{
  "n_kv_head": 7,
  "head_dim": 64,
  "init_std_down": 0.00274,
  "lr_mult_down": 1.5,
  "warmup_steps": 200,
  "decay_fraction": 1.0,
  "seq_len": 1024,
  "doc_mask": false
}
MLP neurons of a small language model. Each row is named by its layer, matrix (up: input weights; down: output weights) and neuron, and shows model dimensions 32-223. Each number is 128 + 32 x the weight over its row's rms, rounded and kept within 0 to 255. Numbers have three digits each.
After each neuron's rows, "fires on" lists the tokens most often at its 100 highest values on Wikipedia text that the model never trained on. A number after a token or word is its count.

L6.up634:098061206175115136114122141159157112134126103103088132125141151079111150099107094073182123113119191136133128106148194115122163081142119119122201063055140060157150164131120070048091104102147152132081112149117155197128159128128183148092139115211037101112158122082185113104124120116116135121165126127142145173088106140123130158093127139154172126140059160110164102113183138131096120117085123092082149111153127133091134123112037188131193100137116139167155147119094172182120119140106122149101163145122106093118107150108191122155145078136092113168126125142111169120118137111119087132
L6.down634:121136077166157142153127120113108085159149157162119146119142080090091118160161143108114101140140076101133118066142041134127140111159137165127112122105129113161146062133078124119206130172155094142172141157086133097121070106072069110095076180124156111148091055133161128126183104089110133113123107117110135142200143190120122163160127054145118118128165029142156192092152107125096138082163136192171155143129159186165088138101161133141089151110069141121115115106125096161158144109158189117100142079117115109123102163153120115130126172165110119147058136126148099165131105125111104099
fires on: "to " 24, "'" 10, "and " 8, "of " 7, "ath" 5, "& " 4

L8.up687:073117179148142095124131148099127108113134142144066127111064120156065083077126119117118154112101107098104088118120136109163130114128108181068105112142117084136139106160125151109133132166138084126163125128111142100120140177153088184115166139114131187121168072171144126043110183167147175176196107114065084103123090163138121150158049180161142135108135134156139119146143138124118115098154114211126104071099131166195096074071135154179139132129179126146101145139174136112165131061147110083097108175126126124113077163101081182098115118100127086153163188120104098190147098122169125133
L8.down687:188158105046106083125111172136137151117150141139104097158129119136146127148074087113078164137093088128064116126142152136119154148120174134223156105091087013137126115077166117133135137171098108087070099159141089188138133070100036138125142137157152147111089160167165096142125146089190188099227124121175106118128100104198167097131136117089151126126133085158140145153115144163131178149122146162131078107154117111081126047163149125113148060156102171134091135110087122128105121111055098099139068078093145120143144131136185134071107133167113160161152111094155142118149121145114186121
fires on: ", " 37, "He " 10, "She " 7, "he " 6, "\n" 6

L6.up1165:170140127123160121080143110177162125155113121104155180106135133114136144128114122106130125127069144110075172118158107119092120094109121136142148115142168146097135081121152076115073046142131140116116147127154117100111104128124140115159132131154104166090149150105151122189119200126082148158143170197100101159127143086114207198136123118093107148123142179101150117114168150185148083137112136092150119127114155136132081117124126063112098190073118147102145173143188105127147147138164176210056103106175073128120110146127119196166093105087128126099114044171154101130020139163155151143
L6.down1165:152172160139109159198139110136136197103118168135127115155170119154134164149122130092122110160097125102146103193135069121096152083139123131114128152058081145130183139113118137115113138134067136156126122097133094130123129148115109152117113157132117142160114154165160152160165164126124145113080148131142079108166130115115132130111120138095098082152153071138132129091133180021203057173171105170095066112162147118195126187151144120159112094116108092130137123109105133124121048104136091127132165115115127127137138171146193135113105147108215102104130110191176144161175113155110100093
fires on: "an " 54, "on" 13, "a " 8

L8.up802:123114110165113081144195195085132124186120195048123125104078109159074122176118108078168085134137163130127126162144139172135129074175110095117147140111131119146156103116071166130164120129159128171066158159160098112130112144100050146075164136117162154164129130097116138094136095088114186145092168131081108187091129109113102161125145114123094106068075186144111167177181143166079131125147157144132151133103098135172125195100180089131151168173080134105150146128098111182122149108110179119155120165157152123151121080101076127086141151139094151114169160143108144187156134145120122143
L8.down802:119112137125112096152079112171124195143128099127092176142181126110151190118115158151113177114153110166089081130177135127129120172071187166122115140136127152130117134173145052132107133182142086132085173132122152159132150088145157070178094129104126135119090166145147133151117162147195113143196166140165205142120056081129126159126161147161146137146162046125093107134121076111084180120132130186099142142123177091092139188151120133143154152133083138122115113129137146068144142153145142118129103067172118155145118128137128105111114160086170130150165122087116094146111115126120179150
fires on: "| " 21, "-" 15, "that " 10, ": " 6, ", " 5, "ed " 4

L8.up1075:152141173151106118139138115197016127069172175187175133172082099144113159138094137150144125093126127089107158122133131165166118111089183165086071083061128119102171161177122083111127084152116104139133053131114114090117202157086094140092129099120101154170113129197152068150133119150145114153139064115131071121159061132164087155159069152081129165129148103131149165142142139127147142196151122148181065102121096088127151137131105059120104120148201097172153184100158108151228097088143077103116090141105126064136110181130163134136122118164117111099158108115147074165151182153132134139
L8.down1075:144115138132147138158091077079086142182085124103164137104158115106117091111142125138064189106142105077109128073148205140069132188144169127122150187144117165112049068051087141154093152147085095151153145079147177158201063163090112134117113110176111092089132180109080178183136127118083149141075158162132151168139152145113155130092151074172110164162083167085155103124131205141131140139104115162118172153142140103121013075084114159117082145124128167117096109122150124132109138114114190144087142070139146102152161138166123127087193151144128116108138125166147177102132100133140133127
fires on: "who " 27, ", " 20, " " 6, "which " 5, "he " 5, "He " 4

L8.up180:143118155161145094114157161172158068096169132160109052088121082118069165091100120073135125137150177162112103122168164179094093065144147202093141136157148122059073145092104157082125110171108185082159106108135130169145125151192101159092147122188124144114173089126121177120173131128115159128145077171151106119159091140203072141160141108154167122094103110152163148188121120170131150142085151081124091104177183115093114101148146147120176101115103132124150088127167146132121207136136112151121133179097108155134143070055139084092096088087119189202115159098122120106086145095145115155
L8.down180:079171156118158145156164166121132121109198126133129112114181160165119070106142131124088135108123159148087098109128115143148112098102121126046173122144109104147149172110115104078105151194131149134122135117100124124144069157130105155160158148153131036128127093123072089114107150110109038162140167120108134126075156113202116144113122120068051176088138155155110143149123092186144147092093130162120160175202113137143112200113102115184091131069072166136139143115105111154117059095109123090142104134074103119109194112150105157143092079148120093151130139181116138150105097126112185147
fires on: "of " 19, ", " 14, "to " 13, "and " 10, "for " 8, "about " 5

L6.up1613:149190126097113116158138120155073149134115200151094086121169131109120112122076209085133125108163108103165104151117075159136143171142136129114112124173148140124084143101117076171099162178137124090166195051084108175139144160145144126074147129138174133086132141116184055133125115173083132080112130150170132204166139207139122168089099184112133161076156112125080111161156054125164115133127137127084125085108124154173122134103145097156139135097144122085102158109110100194162149101163091139154148113132130124188129124120199086097134112127139100149112061137219122138134118089103071143
L6.down1613:186152122133119096113151125109098114077116123152107164233135112090126086179127109176132067162114057113113178133172108163148183107108111150109137100072146092108182142129128079140169119198125108118142127142146101107075157117109122110156159127129120146173136143082090103138134097111157104172126097102146124125126131132123135090117145127144040190138149129106104100197113136088113113097133095132083044091091108103106074057083112146199145102100162097102126120158116122166133114135150085170156136110132090122140129168096112146147118155125186123181115133149145116075140155071147127140
fires on: "ul" 24, "ip" 7, "est" 6, "re" 5, "emp" 4, "ig" 4

L3.up1192:144121149147106148132149076060113146130154150126144098115155138200210101151139067176096182138086134175133129123165151104131107154197162169144124146061112095197126100161098178093132120153123102176124125112107132153100135091088112091138126147164116147063140142118101113140097154090109156144096175194121146110118129135132172107125101092109153131141121145153135085158092131118137132087131102132148130181093115111135121097109174140140156161116110136143080085144122096119124103167163104105189099122111171167107121148079131111157166171087080156113078147135115170110121118089185134077
L3.down1192:109180165114089127150112157154131180159155160131109110145117140084158184083085130088172117110105150135148159155084109083097149086096159192116123138153134175091089083115137156128120133139171163118120132182103121111130096172133135136096081160139123167148086131143172134178134035152069066119136096096159172166146145090097140147148187137126125148082178090195136192074131087164107174130116111164157127084180150130087109160162116157098134030114070098154101187095131178135086119121157101144127123112130088107116128121131174138134110148174095177124147133137106107162119117116064192118
fires on: "y" 29, "y " 12, "eas" 4, "it" 4, "ard" 4, "ag" 4

L3.up1009:162134110126120057157130146158109120191113121151119095100096182117102093104124149182138132144148133175111119174129183117112163123164136174136139130156202099084070151110165131098127154162127108147128077089157136098101089074128145080083129200154183071124142094132087207118166138152106126132136197082145077139176127176144072088110115165096155073073191079103061098104130069168116091148087113145147153084120093092184093124102109176204147126102139132115137148149096121137123110132142097130104102082090127113209165117121144052176075119112135150175104175133120102147061131142139104175
L3.down1009:080114163146143082104160120153107140186184083176170144146147154158093082128117126047121102128124108168184129153124131122053174110141093157129160186100113163152146128114096121146183083164080158102110095170039109197140123125156131145131120075122172152137168122102123137135158131093116143091160206154170136142104122125113145146180111119136135150105174127125180157150107151141145074092187147151112172126149105110151148145119184118162166152143112204142211101104101120067110165196107122118112117157092093119105151156115134140112183137121102166173187117110102123130159099113148158080
fires on: "% " 21, "al " 15, "est " 13, "ous " 7

L6.up905:157167119176141157113139108111124109112107089113103133124139147072159131076055118114086168109129120163151116213138120107147150094124185090096105112101135141106114097124118081131127091159109106140120100147123111118130108116130158095089139120126101134102163188138149149145144130049137146149128182125137078126037126130141151146096111155115051111113182189131122161159148111178117075161178165108119018097099127131143131130141087171150118114118172093138151130111161142112138150133120140169134128067116119091108109089152171193119135118101113147173216121136153076080141126141135145081
L6.down905:138124110128087108128160101133125211128134132098093142158091157182175146134105129136098138159136115077088139141200131148138123129130155090112120136089119115118128055140115171142059096194111094168141107157164110116111098134094135119116031141127095143115106165155104146083134130046088123158116096078147120179126122097114113145117079111126150184116170194075110078160106104119136152162123085155132090140097095088113138141200110173131158128130118125184126152091131074093145159108163160165088169188113173140121141164078139178131112126111145150152171104128124130137128106143081122150
fires on: "an " 60, " " 22, "'" 8

L6.up430:143176143112088177082134138110089117134109177150112150119159082103106133180144122100133096093133111139117103159153164149183138168142157133130139106129157152081105100095091107153141080159153171147138109123097133123149129118107091177125167166143162113117133102119098103198123146114059141093075148117089118143170080172135115131175111156061203176184164160129101117167163094099147128118149169150101130102120162127082109166127125111147075189076158087135114117136133152122150179149163101135139113104152129119089136139097122102093171143096160138130130195117170154142142131106164091117
L6.down430:174124121132142103101138198152069109102120155090182117112123183103101124110137080124053158204053136125198130205182058152103130115128104132197116132176123141114112094129135200114142107145116138134154123115051128117137099078103094098131090119133081145147141136096109155122093134127126087125108128134133170128119137082131110105119140167171129086103106158114115178123056204081088127136164140109130157118151099102148129119085174167102081152108098216131162163149127116168130112092164133104112125110193098171190181109137127106173176132152185158079164126105103075092153157133148137104
fires on: "\n" 41, "(" 8, "." 8, ", " 6, "est" 5, "ig" 5

L6.up19:100089053147145119149110158091122113171133118120161083104104105109155138128125133173139152135197140127089142166100162158107126114164139122184115104126126184122118110139114147177156138171081088163171166121147107139121085145148088107160156136085103165158199172151110113124116106096147140079084192177145110093096206155124206148084158098114118153181115140120100141128165132130065125115124161085148192159089126104119119163071132045159125137141084165155056137195140129132102134189145221168142130145135034126134089110102109115118128182127139112119191125126140129107158083169111146147
L6.down19:147147134113164162095136144109157154177109108150076131033122111125106166127130198181074109120122143112107171117153108159032129049108079072145110126114099148108126123122113100084099154109147187173095138140103113122085125133134115087157145118166136090093065175062110135138068115073116113120126160089120125196135142100126109135113117161128107131093068134147118117146127135128176146101144091162138152161141074112113108184118141169127080098130077145160159213115142139147145167105182159109120182156164100113113156123166136121139103180140122105163136132127106141156174107142149120160
fires on: "| " 61, ": " 15, "at " 8, "\n  " 6

L3.up1170:135141120112126179163191114102135175189141084065136134054101129127143141165095165154133142182136135162082237151111182122115083187122111109109098069082160138161163134132115136095098103167114173167097172147120135116180121108063149108086158100147149150120112128172084102107128095141103110148155144179143105200129108120152139160114071127133162215171088134171126115111130078179148123166163122192161132128136103073160129137171137122118128150087134181156109176129114114113097084175100141169108142160129156114093119199075119152107093133111189110128081126194129106165112144121101101112
L3.down1170:137141118133119098098106115113114089137073119118121142139097132139090128085119137104126100146162186151139100057038115147073190111154184130134116064146158090107084091128151109106089122115120130157126141135155106123089116130163144176126112041147114148151107141132107105052127096168092134165145172152113088065137153082143121132125154155134162189158105114131080168134114091155146168147111157062124120094116162160147150127093108145110170109126177138168177174089119061131107160109114160149158127097106101071132093168138133176106137161164142094097117114133079115110150140131074166125
fires on: "y" 53, "ing" 10, "y " 6, "z" 5, "at" 5

L6.up1677:179146138124099098094103087164124126136095120174137107122112139127190119100169106069109076099060142111148143130212152098112147108126169193131061138149136128155123098126118117114088066071161154178193181140165147135147160135172144170187227140079170141147136216160055173159181202057162111143131201160137068110141094125138161119096083160171072119140074106081109130134095164137152120128141151133131083152118133129160082171116139148111094161160108124167176096161162116098133149121137175112123134152136088098147161138108124107102181091145155118107115116150117163116149149135160078152
L6.down1677:142127148121083170109028139217156103171156164174153088109160205177111163127109125120104081148090125103148077151111116114112135147115144184106095093136151100105134143114127158068138122078085124125115106135116144144114165123116082085121077130105185117132117088172124158113147107053086130087098145163141131107095126110166105140161190117142135127140184129149124036117074121163167140094155107151123128105152118111113153152165069081134134136179081129238126136142154129141118094148148127131072123144133127149060087116075112115114130130151113116099117083150131111040073114155082144077
fires on: "ac" 18, "be" 12, "a " 10, "ag" 10, "um" 8, "in" 5

L3.up852:128108188150147123113183148110079136168127177111129082166089120115151141077119166133130136191134105085165133120170155134120177097092131109038125088165091099153108070082097198099114136145105126157220161078138203053052156132144106108089201132130074106079099116097086160127102130097163133115083152110118223137117128208131114120155138083178155176058113090160153169160134148089152067064172153128132150125095143148146158109159104167204118149138118152171169166134084143093068171142084118145161104182119125114124161134133091064106148120136089158123162130103084172149156087123123146042
L3.down852:110165090107178144183124168148135161124114133160122114155131124106073112136183219163141112156116136120140161117122125112139117099197154140161096110147117117119131183080209139140161129115057149143098189075152190110142115172112127150182120099084163147099141173113159129142152118104066101205123131160134084171106133144109089117103102094107128173147093154119128059135178088113098183126175092138060128111076127161101130106093136108145134086189158074183154095118150104142082152083109112085071103124124114115203171088090111146106122116127115124117107075084112124157159128109161154086
fires on: "p" 48, "ivers" 10, "P" 4, "ip" 4, "ep " 4, "at" 4